{"d_model": 384, "n_kv_head": 2, "head_dim": 64, "d_mlp": 1536, "positions": "learned", "init_std_down": 0.00489, "decay_fraction": 0.833, "batch_tokens": [32768, 65536, 131072], "steps": 4784}
MLP neurons of a small language model. Each row is named by its layer, matrix (up: input weights; down: output weights) and neuron, and shows model dimensions 80-335. Each number is 500 + 50 x the weight over its row's rms, rounded and kept within 0 to 999. Numbers have three digits each.
After each neuron's rows, "fires after" lists the tokens most often just before its 100 highest values on Wikipedia text that the model never trained on.

L7.up595:498380427559515499495495466444521509574550546557571584457475511411463506477441505467526499461526410468545499541449509591485453497532544522505485558467496485503564568530540566514558526499588434526504472587490482537466588539450587526511499508510479481476396515411492513544530473527421466579444474517516490458513515525511520517524496474509445469529534514513532563478534506494509396463483512471538520466474483503559492496491490525415545471450499480504505490547475566483593505511498549444507553520461431554497558500575461524583600626498485538377563477510461421502478528516463444548576529525528434506419503679457449641527520582508469579534571503444449488494488468560577513392505548433461520577536639482483525459493520432557528432442488361460480531418467446464493519538508483
L7.down595:446506460452428531559467527510526439535575583457460442498490551465476482551498466460497545418526463527443476464526544468507441492464490478546481446568433515582480500554540539512568449535516569501512511520493511429526525474484495556480433585447505494486521488474423444476483474380378520507472493542464471457567528505532523445475460512388552508508432507523556473517529618399491413525498523573498413446560494498477416443545546542460549534518442550489482459516542365481578570513448508568503546533513530569563461495507582449590527578440501472515451490489487484506471590557434696484525442455498465533460466506585528601465460564481645493492559509443472603483506512514495497528530410528420526595482532458491469487582522385557426518497492418492488528430482458467558509516438474
fires after: "1", "9", "8", "2", "88", " this"

L8.up177:477476378521554476525494414608388483513532388546524451539485567469538438442497494428536564415560523494484514485452487503633478446479536619497424497489526570529468474494533556526462499470488460475505609532602477510558441477451514525490555544512501581523517507582486524581501542501503494445587530567446473466619466468503434502533510396503416441555449611499529520498471540507481467519552505504519568483471527540635420538448442488454549563439521482515552499610605486436484512441581527531477508468563593531499516529547494543468493596531559536465430504542411424486528446505508438458461586483517468478532479583436422580600475520457508500561525577441544476526471477376468469396523539466540524604506491461461500529421430467503618523557500526454522436502525563494537603483479514
L8.down177:464545441450598542361574497467538468465471477381573510498524544578434512553563564490441474474399464529519450437463495527568502605470474389519511522438477534537506533547539459511547507541511497520466377531479469455542491475488464386525516526532473576483517513445494573556488496451518470436602509499530438511472488508457486482560547391510479522454461461537419507500532441453411576514516454490463472454439461483479464513518407489460564560545500476486571453516468523518526533430576522508518567501518413488524509470391458469521495449462435509472420537446479538547479464570452532512573519483522618591418512557519532509508536476489541574481559488409591563453521466504551537572512470448393533562486469428501485559537486476483597535619567402489537524499499484484323507529565479
fires after: "1", " in", "8", " his", "2", "9"

L4.up992:553548508490558533517459413493477431537416437460510459486503561489543512405571325617481568457499515423543421485469449529478471523536556450479410502570491532441503446407497493617602503466583543543499573607472512528517594505510587518493477472490534384544594421513521492588513519479462487502485499544496461464477502540498594517446467538530412490377545455464537467522595469565425531426548556520421566545467493397540510551512439414541449570481471454459453571600478488444473506472505433501519484485533449534552514462442514614555498539593507534447489541470498490449474429473437508493488536443551473501458585485536562579482510436492539462440509521512423571523464530464579540489494500536555518567553530523447492438450559588452463563573504421499522533543451549468489471516476532
L4.down992:515449514519486409494508563564489449507519496504535542491490441579500574445519522438462474542563446652495509414537501441526422561607475535522477518478532466502553485509465454423489472458495523544484452521531526523451536475532480586553477512540465564537460491545405471519461546536578436476464488502520462484463540576511534406474468532351417547557560477396574511554418414532461512505499551439590548522503394569410470455491541507516503494524548494506518508511388524464472536477562537502498457508502479506430598474527481502517601490595477421496568566459580418466458525522588547552490448485514528538452540474494461494505483482461433565463478469582596486524462545490495481516518557556405465549456498524486513493472463469583539423465449386503480392600509450518564439520437528
fires after: "\n\n", " ", " for a", " the ", " in the", " in the "

L7.up1486:455383545530483424473448399535523518464549562534448448499557492530504419555561483465546454464540538498553432391475529458535503467388460390516503477513487389589523481465519479480464502489559487586505449501517534463519524576504509492516391532503504527510551584491449419491526498543662486472605434541500529515562445551496561507524474406414499511549468505504498527469433541542489406566556466493517513588415525498404552458456509582518652515495489417498520521543538473489531438515610497492505491461518537505488436407426489571507598516498507387532480449527546530476452521541491482505540458412536505420575538501437439450565503574421492450482488442548538462524469426486481525455469509490448524555542502453478495433469470418515563545496450513544501544526459497522520562479524473
L7.down1486:569614472540552559486423487486434523538522348499481451514516506562495525482467531572516459480442544465471517476512448624562443558486479490528433501520480507515533465601521525472485557474448507413473455499524526492600443485446525421489597498597429501416484450511572490533490493406520525509435467459470531439495487518473457571457534491497487445439518458510499395526552504395451479514497484464451573504519513558511523587535553537477549401475503453605597485493516487492461494401519482414525480484469485485491535507393476506528484524521513512429494546445439525512429436522441667423495541488503554455528491572500493534444545539495535613483563495385481506440473491491482494531537553492492500570448448529394516422577458495466492483433463554508544490491569437488486485511586462
fires after: " to", " can", " may", " would"

L3.up914:481610483513481463517543531551439523500440543557502461507525482428583503585513597523590539497481483528443486477443511445564491445508372505459478437529460476449528529538525479516481508454506456504584538571423516467489559514466499531511440566535508547472361498445469534407533433499554430581464476432461524496497463670616478473475499568446531505490398555585485405455468474464454490497550557484503530598453540535402503469460546495407542558515615523561496467532555570446501541482472456535506428498505518528513482480490452513491484577502418445482559347467507498464412529504593490519542439486557517486523505566470454386563569467492524487515485519575491528447521451631490536565458495493560428461520527601500509528409483557509504387441485469538521486487533463408514496518453541
L3.down914:397415405534481531398522586576478484420431518604536443493509468474488593504424437526480493542505542543485452450550457474550619528477541532466565537530482488518472451497510509438484482511443525509493454498417435513505472521480416573435495515520472519567561423531512566448450459480496595478491415462451490515574458546534502467532529500522558442459555499486527529548454470519513535477485422481497484528449516529514380522537510414448508467457566524628523591457499422523618492470448514523510546504501487507460488563522530490489540463460504462559510640514543455491517498486632432483531463507451535553544493547528534484500537557480479565577369472528440512438446532531535516515600435491543368471438502502516509496470536507430518494564520478476462454527445581510515509486555425
fires after: "\n\n", "\n", "- Species", "us", " B"

L7.up550:546475435538444558557502455469474403508524456501526574521477479601433531515549524510445484581539508567521470456471406535487509539431508562518456461468525392495460597509430553516538458487455482499519441498559524474489486507402520525546448473475492448449466518496427535511610475491573558461525454504450576495489524553510499545426488551407524512448450547517478526494569486503507493468533421517495512574495545559517543498478555481473517517546469432499542496363473536447519484516537514509533535615506460531484519503528529555527605523462397414532530507451498437483474530532491458583499501490499515466540468508399422507395533556425551574492414477439477527435421527590533542484474512578522542539521569556498465501567529536518549485541461497525587575504395557529473434504594492
L7.down550:542504578533508456522535495465461542550502429514466497511464543452485524527442555373496486450542564540493481506545430541495502582430469414476546511449606514430500519499527539547545405483499553563544491467480525495519519572489522422505583529492522485449481538520492461572538421441459466471486566512510618491623480543499485552452640461328471438528517476525471483551500578487428365509501500453442512511516617505560551586491403538538573443462502544348498513431513630516518489508501551515540485573500526461459561480428529504566556543614575459579405525409409463523509470543498442405500545529539564519550522505505487428467462492412479476468497448512560521561472435478492471468451552503449485484539529523473595583585479494547466421463540486450572524468427431457484500447471468
fires after: " to", "ly", " are"

L4.up313:480536488452467487520556330530506417523560454467575509569470534470454536450495463507419551469515491521550457539421536396547530522473473528516446485551450539532573526435534566542468497503572434438424500444499471534446540421591575529485489514448506508470536426481443479526478541514481445505554463522560463364498478529566476521542409548585560587475430502595500552549549463526457555449553504497480436551483544430464395578548449458462507461501501517507416576613536541519520471534506546472508549506555553492549598480551459559496434569483434521489512431427460448527501506467385445420488500499496483518537455552430535504595505521497515390530564586511539483487479509539443554396519571479516467542554532459425424508479398524439437567574454504509478523492377469521538520483508456
L4.down313:338455496463512510513558398488496511476577473503517526498524548476413521507552476563494626457490447439541562581511367521488469594526477531525540478497486529442502452514502551514512514564550506471483492492558617492455529540600463557430527479495464519567456469460426503556515536453528434546491435478431434469472411478471487489450554539519484476515452471486495533502451456482537582508520478529473535474500491506475572541523541510535561413473529551538561451606513568518507603508469541502459504454539450447463501380588473582579576545554499377515575463477452475588533504442442517518554434490505455534473517541434428393470482508479448587484551426527548507476480444457451563557503492538536593502582582452437463509512464549399513499529358486525561583569485543519369532487437565
fires after: "1", "9", "2", "8", "°", "″N "

L8.up1403:529535462484425430600486444558427484543535555568563458398485515421481517598492504598486515518513452472497448531472462432538418500497553600500487386521507530435608476517525511582506444516534474524516482513630510539576484498546585550433491452529533413422517493530497610392499519494415515451448468562544455477615486480395494515510522550634498486430471512509607457546544523397550410570559505533480446437432546484497507469559467435432503530491470533516522452476510513532500464498492466491415550498533580531496512491494487582347519520478514439462582427529545558504394539487469464592446579519445539394500562502440498538534467500525572517467508496518422507494527505559536539436483534487456538470471496547308471481497493570551424518442418495581535467448568556492480481486525499
L8.down1403:445456512537578505436440532526575446477493480505537435480520612536497606422481472539554549524492439529494509538463496534455568482556505635494519575513517479530452569547533509498533562601415555567500525471556424539464514450498524422426466429504488404510468452557582436537452549369446425585405474496454492527483471473470669474489465439503457582410539502507530411569522416531594562505469521560347512449544502483510477554487440472584479464499490508438473527465503425461566499503509504501536449402477452532466473541465601519521516453543548495526503524595510515533567476546474515539437496479510508521447600510509443532507453554481472508463536526457539538490522458576476470531542506470507485487510488514487449505550556511510453581555410463532518502447388523492517509512528563
fires after: "1", "2", "0"

L7.up111:519522397527539379507527581541514434474511483537592478425470436548517464517445445470418589533489480433537484510516468487455459492469550490336464496407524521442468505571583510532484554533437536500493515511567521533560510586529551497485453456429538642512426479487527520527501466496505426538524564481379530496551497519471447470508535400528511434506453563464436570504504452548495529503568443448429525596476513471597505514461552549462516494567560485512515524613481539608499466531545477483508487517547510427571459511414442502488421546473583559453474498501617502496463453481543496397421470553421405439383514418428435557455536501544482544500509512489567499497531525502451494572520558510402523443518433516487515503469453524523470567435498483453412450401463579512510598526521516
L7.down111:398489520498533538598489524491499513398436496420514550571537543553464489448494473515477530487471505472499453329471560469473377525575533470429489410603444477513532528464462536522518507494567455623476495504494511522513568477494409529489516518531504459559484439506467514499516568575545502556540583519518466586572455427533584506398524474468521532469589453443546478487506561460416505458612485544493537436574533604490551493448411513501498524516478458418513534543602407443497462595555503581557453520494546490537504427493425479522499468551502516535492468518527506399399475496472361495525500416572550567500571502483530556418519437515476471437469501560580487577484467477551522486501500570576552483522514435454536576505490472443528471495552522536592541538556450551442519391476496
fires after: "8", "red", "ra", "a", "ac", "ug"

L4.up302:563489423520415516580556425527460483560493473601495488518551551510554519502453507460585482488572472519559471535477484507503519450459532428471461493545386501501496554539571627455551538477428477490554543545498586614462529521519422506510498519471462418466463537516530552475542548515447577451466474493463532480495530566488580584511494531543474443535446554522487444542517522478544504508492543512519490484440437525400482464531557474409490523490536437469465511568550549553479467516451522562478434492486524519463537421458488548558608483544460406550532464468570489417540640524451461534439495513445514497453478491488491489546447480461513552498548578544491504475414589578540535589410504472566535442485471506470469632466501544514441498496477471543585400542449575430519515433511581
L4.down302:447443361559472513506431483533524393539496551446533437465586447513547567575537434460469504414507531408491545492526511552502533443511546425501502498479501555411462542497639444463500502562530461513505445489619570520493486502533567509528450483462572417465380442492506522481520606521506553539494462487518492512539451461483543530598385633544525506477506420518555503585507398572538582486539647534470490485548451453522442513484483555475563570406581525471509455525531468461523524478492528502470475526499556471390472568548542455438548501577570395513448499485562462450459537529553370434446464453447403479591461544434530415525491594457492512536550483427445542532566418526556392512479509551511497470490476507501546545481528517504511430519579475567527548532501504506477462384445423
fires after: "-", "\n", "2", "- ", "=", "1"

L3.up1164:547528456574477586487469466533522425475486509546586436479558491435586403432461567514633480547533500474422488539504464487530492490547461543497466522459437445421488465542524509536500500546429471500424527517520536562467510545494543601547488557395493474477443494367467511505536547527517592431513517495548461541492561604516558538407590572553484509476504518427541466542537516537466522516449451511552543527538509522497421451507650489424521553510456490414484562580493532554466450452401450459557489543524512472517391532415547522589532566573400478449506639490501471435470561436446474551433551583501481538516448503504488454554523485430516370378492563483459508412474430597511661489478527425505463488477446460508470486506485555441427417435496468561467520486497567406528525446503493
L3.down1164:455547555448539543390519503606544497515464464494499454466524435422450568468492513484590498480550520528529571428505441407497538479501592384463495558539484544525463429578390561500514501501545502478428487541467453520402530447544491513577466524457612480610427461471484541501423508579571467505469444470467611465508518435526544609524466570539469503516540518574565472506514534497499450537524477564411477441520617448517565484480483480443513582533612497554447477487487503416493520480442447552492603554481493446518428631467525481515523528442440423506461485480540457490469449519590408461638491512474501552505456522617551526465519536490511533540469480434557531519552545490393500456476506544518527505487446531528503527577468523472397562456509502454462514441465445473597525437398479
fires after: "\n", " | ", "|---|---|---|---", "| ", " |"

L7.up317:562554472472494514475498503540468440426488517514602434554529559544444504425478458521404519468475427536487474479316355425454563510556508502517475515451430447465532488541441562486534516532564440554584551473528397457495570481429497559562522485463542447496436505476513474461554510537536556386578479445424557502478549580421469522438494531574450509486466454524447558576447491438459505424617530519463499526599518561525497517474525490475560519557472473453551524478501489506488505461624485553516521471493462557503534523516533592506529470522390555454501524484480449495497454472482487584519462540564537457449430402508460520508531578442575471508511469443461465419512493603464518473511597511527515534441397521475464550507514545515559508449472456458444498509524539513512531511573441
L7.down317:458475429519480480466551414453475505520457475496515464514426527521459527456517447528524503457588448494566417496479485444549476547574469574403580643561501512574475498553434437485561544631461518474481542494513575490475547467463459543548451524429451458526467437496546518364425459503449609428581579556640528493527450553455452483485609473558489532504577513503437540518450420554432491479484570536482462625530527470497485555487460475509394505559493460490452538561499487435419549582531549501648538494455540458546590569511493419544506382442480495425500596555467443435529540522531413472429476475484498502508517521557462477518497514391565478529477476423523516524446531469496482551513545526571439460439487543484497524543542535570539564473527519535494531487502475479425557450572473
fires after: "978", " was", "\n", " are", " were", "ity"

L7.up142:513494482611505546506459503530473426593550556511539441457473497480506470478571587469493583469455534457526506518451512527546487456401528489464426544533516417394593495493501496502504555517493436418531470483469517487602492524522488467494488467463508521474514591471439475386493500486519521515384519556479561492534492454462551503514551540470506506468550420492562485445527566504551514416606411513413523533546516525423521437534522506491489506520490485510458468473605510557576492467586492446492489560556592551439529401561504545484581491522449539507578517409527445361386521468439490540530502461426499416406499571450455412514576546442560416588541514508442495503535459481547570451464496412426479453558471636522496522499402512506470521548432484533504612468430580550460464488472491
L7.down142:515565475414538489479504518495549519470543430534477513542555444563442524534481523554572510436485489448416425489499376471568593458495417417486461503551536499611513489468472435544522518598530573488596542480572485524471470464454550479403447499509512458523464559541456427438442520559522443473449568475367503468540543479547432489482581504501448607575567440513491534488471451426516553529355542494462608510517463527434464472495479507503501418468456607531442545573392495546426514496497494536496366511492465529422481540513508403521519467528511522430518486510448507462486507428539454359538477512514570515549386516451537526460567482480486524425503532507503463495511456516499517446556534533440515487490482477528494419539408539472510557490452431459467470549547573460521527457505458
fires after: " to", " s", " would"

L7.up1169:478462442537524565527546556579548501556498471508572480515447621445541521546476466502486441455484446427407497454451440460469562493423495520526490463444495484530506544519468552493602533477509458515502551572518474617522456559552465539519519471445552457497496488498523494410490546533496497455458481528501424460540561476456475535490471525569524524477496519495548600514510469492399453526512534500521506518617585555540487575472528480559606588408440568567415541522522475530499470546523560588483537490528492490528460509594514446504545521445466496388523534503477458476560456404463465481559460562554461442526429469568447599532526527444521478465501621426429542463541482653458506499474479469471589518585551538417479581464443564519480556501465537518534587669507566427466547513566525
L7.down1169:450531458518511526477486489473567561548457482372501549448516410533429444467575480485543522538489489414490497508493420564515514541514430465491570477559492454497514570466547510482577526514541453472438469487587524416536556453454508428584437476526584488452498475517430546434569544520463462525492456488475457486432493377603510580491469565449471462401553455479564583498466467459456455454559448609552512516576454445480521418526417628480490506588479483465491543450585529545549511499470551495605523473536477646559499548544531533564497440550470515496463531480565458516466485539496423413487521436473481596448547590503582539466487538499528433559556473466520529494495482496543484464494501483455531436522521459474461471498531476598450555446551545453476604558479480517475517490498535
fires after: " G", " g", " occ", "g", "G", " com"

L3.up1526:607488594487468529500547422586502479537576501500542454476455460510557472454444454493510507576580379524456467530462511482582518560513534487479504519568413526501496487476571489495454580470375534545498484542452623455513482565495548434602469587436503489466426561378464511522520459509503583409577518469494471507449537553484574589511606455522574541504467394485492507530496552496511449475520475499486440415493475510464518474439611600485519506441406518550461568435543518567527526543525504466535503506461524559463488442562554501565567496508500450480460589451520439450505471424444476462443496471527455484427517541505434481659538517450494363474506514547441582552493545532497617543508457417527528527534486564507530541510391598522498472524461436534484659477467503483454505425527541
L3.down1526:547544489508442425493547375446410509517488417471558545539478573556519409425469510500473451565558447557509514515442517565400567478549462492526523501536499501477478503401506680575477618522465489501459494510473541537498479485560497535596561361555506553533482517552508555519540492514562459552456496530478445509531451514482446538468479469460438511474454437494481438534400487495404422500493499500513509541595471547507538509579496499563545546503517473450578561513547509606464429535577544528474564576542474499504515448481455470465501457499505498478453537466562478505508451422612507427455453523444430469422454537475534531470544523495442500565535549474475551456470492488414393452522472479480548499462482457429526522543546449603486492466427474490461531576477481535466486508551527
fires after: "\n\n", "\n", "==="

L7.up75:487498523573528427502390470501499468591426544524550509472519564446545478482521505423448523450480457449505448497475535437568516488550491568481428414487547471433601579527601576535590451465505460580452460553517509500485500526469554541519533459500516419470520466572509475465462557521425421542529506501456507437508501485508590476473451535544480456445559579472509512516468610508502502480532459479508559466428580458500535559461540477402496531468563443401353541633503508456458511460426519543483473530557541541523512527431518620488438521622494433475555563494371542491531467434439452476530556537544495464463536449537518545504491517486480507468573448553477496461466407636520525502421568458565533544533569527497495526477485472401525552477409441460574493450501561484490507453581494
L7.down75:468470382480542436368540465560522529553487488539516423499522537618496528489562463574473579503553434552454535565515443509534556526544468557542501527460497437466474458452523517497536524493509486440473510545491546522563444575495438543534455523418534478453455488483573410552442454312449528495593498562468514462516508542506524468559507496487522515417540498533423490519483471501486499504487555467479447545469447485524433496457521565521507490516536563530510448448557497484504545502488562572500465443495535532563509528625521494468531533411503539558566489533551454501504550425455596566423588465447506496526491478492401526581563505500447507466551536358457501514511466441505555420549500567427418554440551497422606546469377512458423494543416491490530566440456489534500547498481559
fires after: "1", "2", " in the ", " the ", " during", " their"

L8.up770:503558458502444503470541517552461525553538450545567478371554552439453486523483485523534470507550457471589521447485460376491474464454497462599495473508496554496525592474511500449459491545450527564565460509469470487489538470505501529627400504525531402508506571505425475477583479524447460458517392533414454520547513555509485546486459550432631503537405518528551520499576578447518485541547565495444463557510486476548490482445495463496553540512475503547414559473452514537523561496536543563477455521553473536480515496601497556506547475523547482452390453377488556475434555403505506453524537485480402558581526587420550634513548541527563553438488568478516578511496473563502517458528473483420548464426519530506466542514557462511545606444369513498520426562434560436515509544445503
L8.down770:511427597489521463472470538528607570509524513465456545605498607531565576532507583449478536513480482522426574476541540499519490492517553509501492509432548468508511563500448546558507585445481520511553506421589432466469448581465506523513464406458538511483516481541514514446522558566495491586510414522483532473518572506503530574529512437480477495563564454600561471620407531461464462497497592488408502499537436473482493546565536479491530557493516523439467498490407497537497516433516575512511549415473443442524515544644366499592564454574518339469542460546510461462543510502441361491437536503460514468577521534462498480465595503569468432538500537515523536561537519432501483566447587469526465558521539435517409541501461478530462535469481548376447569504420476593503515539414452
fires after: " G", " P", " p", " g", "G"

L7.up714:546414485553527512496435404458411460610492405435507540511512447422465520397467523526391514454486508475554564443455484522462502603449519442433489441557510484402597504446545416588461457526498476465584536517533554571538489472495505529461542495533443540482505553458529464420391485542545424571511550585416485466461481547469527450519512520527394438448463495540492570422547578479541530419484462524437545642394527495479546529526514496544517475505432481547566504598525526578504479396491553497483577503534492508514550545551458503555546519536441489506517545504513513420491595507454498458501466539499507551471487506418462449522576542475549437599514456475448554528463473500430510547516500411533440451632462514476550437484496478537492516501537486510539472579540549541464530528451536
L7.down714:432446482514581531470507452429391488494408466437469486549494505508530500491485525508465538522444523466515444543493454540497485553423466404463525447383570595510451531482539555551513517428573566385540385553441393504612522482493581540419500519549571553452440479471471489509530453489556478426540505526490480499525503526578451464396475481476585548504490565549451469555563520522579558496509571558560498540386547541542519452497553511438537441426507548497553484429450484544504481469515541460471498435513549509500485452572627495538564492483553382466511448433554408488454454538499521486513541408491535566607523475543473573546500500422478541493428472498413443487479510478543420515444490546506492506569414454503437562428522413492552430437447626457501542508584558517502525493390502
fires after: " an", "y", " a", "sy", "che", " An"

L4.up1460:546490579437554424507509512428375492516496356517466488415472425513544498478508585481510469484408485511498534446522478614583452573466389505498513474544520543393482512467530507476475468493575445427492517551519552500535525592485499587552433542573529512490480549445419431423460526559563498480492476576580451462501455537545519532542486496469565524483522485472553432471505450474528469515610467478506533509441527449470478421490621497499582451410465436501449469496473556622564549556578403467515483575478551514470478469450471529525543470482428466564520529477548431464542563556490503478462625477512428493592488540544443493594560483365517500544488448470448616546431468544471505509529460411435424518548556585418465608433466501504443480490459524503592512514409520478484502402522505
L4.down1460:399528486523593440497522496472556481479507498515493492531530471508536457500417626523540490445556483477381512489590509467508563542495455443466492563525552540429520408507550467472492446487465573494483475497473520489582514498476492572441444518569496499474479481511496449503568657573483487529421452463426504420605394502525479452507436435490425442437487442445410512545512537517481444525462431485524527525505477516564524409545487508663451513454603507510447585481543438367511485485371490498505500381504464489457509497466583463554482447514586470503541489421551413420432498447517449513487424506432609486468606458483561519509480480395514534505489485480450554514521473490472471540532526477581481447536526493543556524575527481560499465513518555556505507479548401465570484485435550
fires after: "|  |", ".", "\n", "\n\n", "2", "0"

L7.up237:498482470575492526445520436504435398545548549489572422485540613542460417444542441487473548467497529507473440458449409466495514552408529522455449453496445354469513544520533459525532417490507558521512543557501466512513538480450478535551450424517490493472464519515546564547527460466578499470499591504353419496416497604415402547432497502505597531499476459589484538547394482481455545424490499469435513567514496596481510461429511538472494525469458447532448571532514516544434527462490457539591506437515513490497518440577501500517642460534411434421524533538366536528545535415447437514562542549490562471487455441498447493468480618543545440440467499474443430495429544563574539483578594424570499523429529456485548414504461575557520509478415457491446512536451634486461609571562463
L7.down237:480454508574573374476589533430452528548545482521555438530491593386485566522498524477475520488545464533559450521536426461610549488529500561475520575499426516553486468458482467502497551611509479554487481465507572496512540503473491462491542485480454517455486541464474525489476541529553528517483532558521529473531623496492425550470502449531444487555486504546583598561476432525478482449523464565477463501472535435497536521442535468575525530509566533371468513481465487469517486541430589479528532421480550440506470443512425588537488417463496525485515595533520475485539524511552399573395504492528464484679511519497480514461480580469389488525520425385657496494623347524378489517492473597520601485506464421451415545504472603503551564491584560480539566469469502522505514395438492
fires after: " were", " was", " un", " are", " is", " be"

L8.up234:470479435589611521545564489489557472510421568511553419490492435494463515431558521567490498427541478382508473450537548578537463573514502538501508478506552443464468437473565452557533470532565465529453544544527520485443497469421467544484508455567512531458487444426520473461439505485505458435447443547549541452504540570511586429476569525485467477501459514485560531506459535489414500523582517544507485539482458502559494491515526454406584548521452530510572481493603647458492509478438586500507521515568525579579471494502418582558485482543440431441504521486484494536486433541469443453511509551473452490493540449557514544594503453457513516523526414440526530398493464591532585541500497321552562497495464449431520480529492371514516480444551498552494547488515464508399511438455500
L8.down234:598575506487487517383430508545464453552545501466542476563460469525576511462557532468603559470485529527585528515445448522488590534605583469500566508462501493527417501480503489470513504491523501402515444547454430625576547463405521505525477569514525474489505448549459524520515500543496472470464507521519401396450579513512494454555468528484425510495538469587480517363539491398558544413395547452587474506385447512495491447585429424581451522526419485449537448504409458457460454491559473495497524439520491405390500592454515535426473618586508468552541550546571541521554502392526427489533525482462568590513483530580558474463497434528444432489392524506521482512449565536483391505539469515527478489528532512531494545474519498504508431594502466551479494601550485415582511488500469
fires after: "| ", "\n", " age"

L4.up582:484403575495507469451540447613559505515505462553504511532494399554618527427499478479525531482425449508573419536499525444453510504488350512479487429400463483600430478537629434520404521510471502508542490522504524626475500595457419488497414521421542528481499524478525480502404533523564521523552503458442454516522560597492471556608457415502525567536474472517455374441490407372506477593521554531597418531499468424531482440501447569501541597439488445424516446346478557481601499558531518499472483497520498487445522554533496538554485434466401464450451547592531464453465584527528470394485496470441546506524453449529430465551553553455448546479511499509542474475425523558501440510473414487449421471480424503499497490451438549497507479564490534461584462438451505427516614439493542
L4.down582:511413560468439536480459528527511505485535488466600535478450521425507488479436459478577510489475474570548573522482547490518481426495488454480571530461563443426507500467523507463590557508544416549505436448443467519520454520522525481464506460544494518511466534447556524420498464477492524490466426551501500532509469470600606383555491616481469522527477461401537557571582412491426524551524424462572493506463523535520461501540502521533534585453540561501473596427571567453457500428434530513474538502447474549646548415450497480465477439443574433583502595510543510586493476443429417550443440528558511403392570475473527544545502428455453541485516458598505530485523451461499547442464497602482467470426540512480489443567477554512512430505487443516495527653472461587536440409499469
fires after: "\n\n", "\n", "- A"

L4.up623:567439507453537482472533454543555465478501514525436477522524512506441507441456513548541515478421412494509437462490343563412524561410479533446522466502423473501482604524653381551560516503515609542511482598477548582526527467420473431522433485607506468447476496474505496496496456548632577495462493434390470486436562575470510505493509467561482533566505456575456457501467454490506381461522570494515526559423411548435543484534493493483569602511531481482505473448563575421524464562536445521469442567534511508561573508555518587510551482507495377529506396529558487400497534458494437523561466499508577507549571490549487458568520490468448547437485540492470481474443547626559449527453462475512470487439490450427515512548513554508453508482511497537555448548430576466473527487492458
L4.down623:499524470485379418448458527480483434550458460559489463516518445483576546586566475528540499481500444531523487512534495480503514477547529425532481460483367600499507512501493564410516463558516420476526492493500526489472484538552513533503538480418455511572462540498558521500446492547493569480568608551602469548548493478572513457566506543503454461408520494489472485453586569479517489498517536566509474474548549432494439542500503515521605481480512511573529508521481448521536459504558542470572556544459410412495424535505517376450478449478462605589468539532536440503474543618504344498420516455531466472641467493497472561478569508463544506503477524542437503484488453439423509521494466429466499408533525560593481498478514469556441431456430482460436436530514473507485492470506431
fires after: " =", "\n\n", "\n", "="

L3.up801:535619562444572434498444438596477514572572503514544411464538520424536489480432494576451624570477436454553507528499473402662441494552456469533425463495463588460541522548523533498591562460589483433451495553492610497466590431503479502543409448472573558539508475451496477372477472537471533502503475566550442340524491558517530498508432600525566452495497495454470428578521500533419559441408492527486474541450525437464510530450557462393520561475510518466467507585491447478596485525517470442499545495618507452593501494507468503420467597516505503517591523526523430502500452521444524497419483432454506458527494547527519512583514508558545514558580537483514513393524395497469520432404586441558457503519508528566475496539444613469498534548504506504536536544501518489520471498471560
L3.down801:476508498467507540463523533511550498457493555498504548503484501546529477488581455500423426405471509503459533514562465480444463523559428515515416460487529492502627587457510599498514506527433410443535487533452515490578497524560477494488566554564448490477529577438395456519506489424460472519509471456493590516411500531474493497522604453533472487556497517531460582404509402531560504532455531439501596493557448437418540504515560422510561496460485484509480513549503554463564533453492494541404462461543424460483519464511487607569516435552514420526575451525473374491436490492510513546613486498595502536472406453500459452472485566512416624422542460555488427415505526339552486493490560527531607431521431430511520377520510487471501477470463416537451481457483487535442518487485517
fires after: "1", "2", "| ", "=="

L4.up12:532505544485415517552551472446501499495479448606484505521524507508550478542532508468534498487432457472493475526443487452447533531450485513485442381468410460489497488505509481533509508537478510469593604586501499460468562485573543560510431447445518537544461571336458523492506422544533608475468376456528489503501442431464482562513559403545576518517496506571421438452471477405514558528501630504406461519494562433445507540446561530415492542427517531366447546499550631496404499416439467523436563504527555570508457479513460473568592532501423441559459421491538444481451486518501443535513585479541538542447404512484548440562533500524545486480539573557415488552504624511509526566545566543410503514500490591477412572426422593519518434550467468482594464501443555517531523386501515
L4.down12:559567561518446419460570542535564509522555451559585471490404471612554498433451525464517518488450321460517495503503474502475461473446484484420496595542600479531561576491546474498416438499501576494470513526566510519439365531581496409521482549538495541550580421588525584484429539495513516469507522563495505480482554554507527474539593482413448472469479614594615520523469466437425547447494564552519511472453507385545473488551464566472412490436543494569518580447542424498576557505575533484489450600470486510604476463516570548486473496587488466498455476462498447544460515456437494476427419527484405469519414435500513511518475542489563515624458608512574458487538606491514503539468422400493467473472532474620585514520539435487526449538613478512478516435441551485476445394524468
fires after: "\n", "\n\n", "|", " |"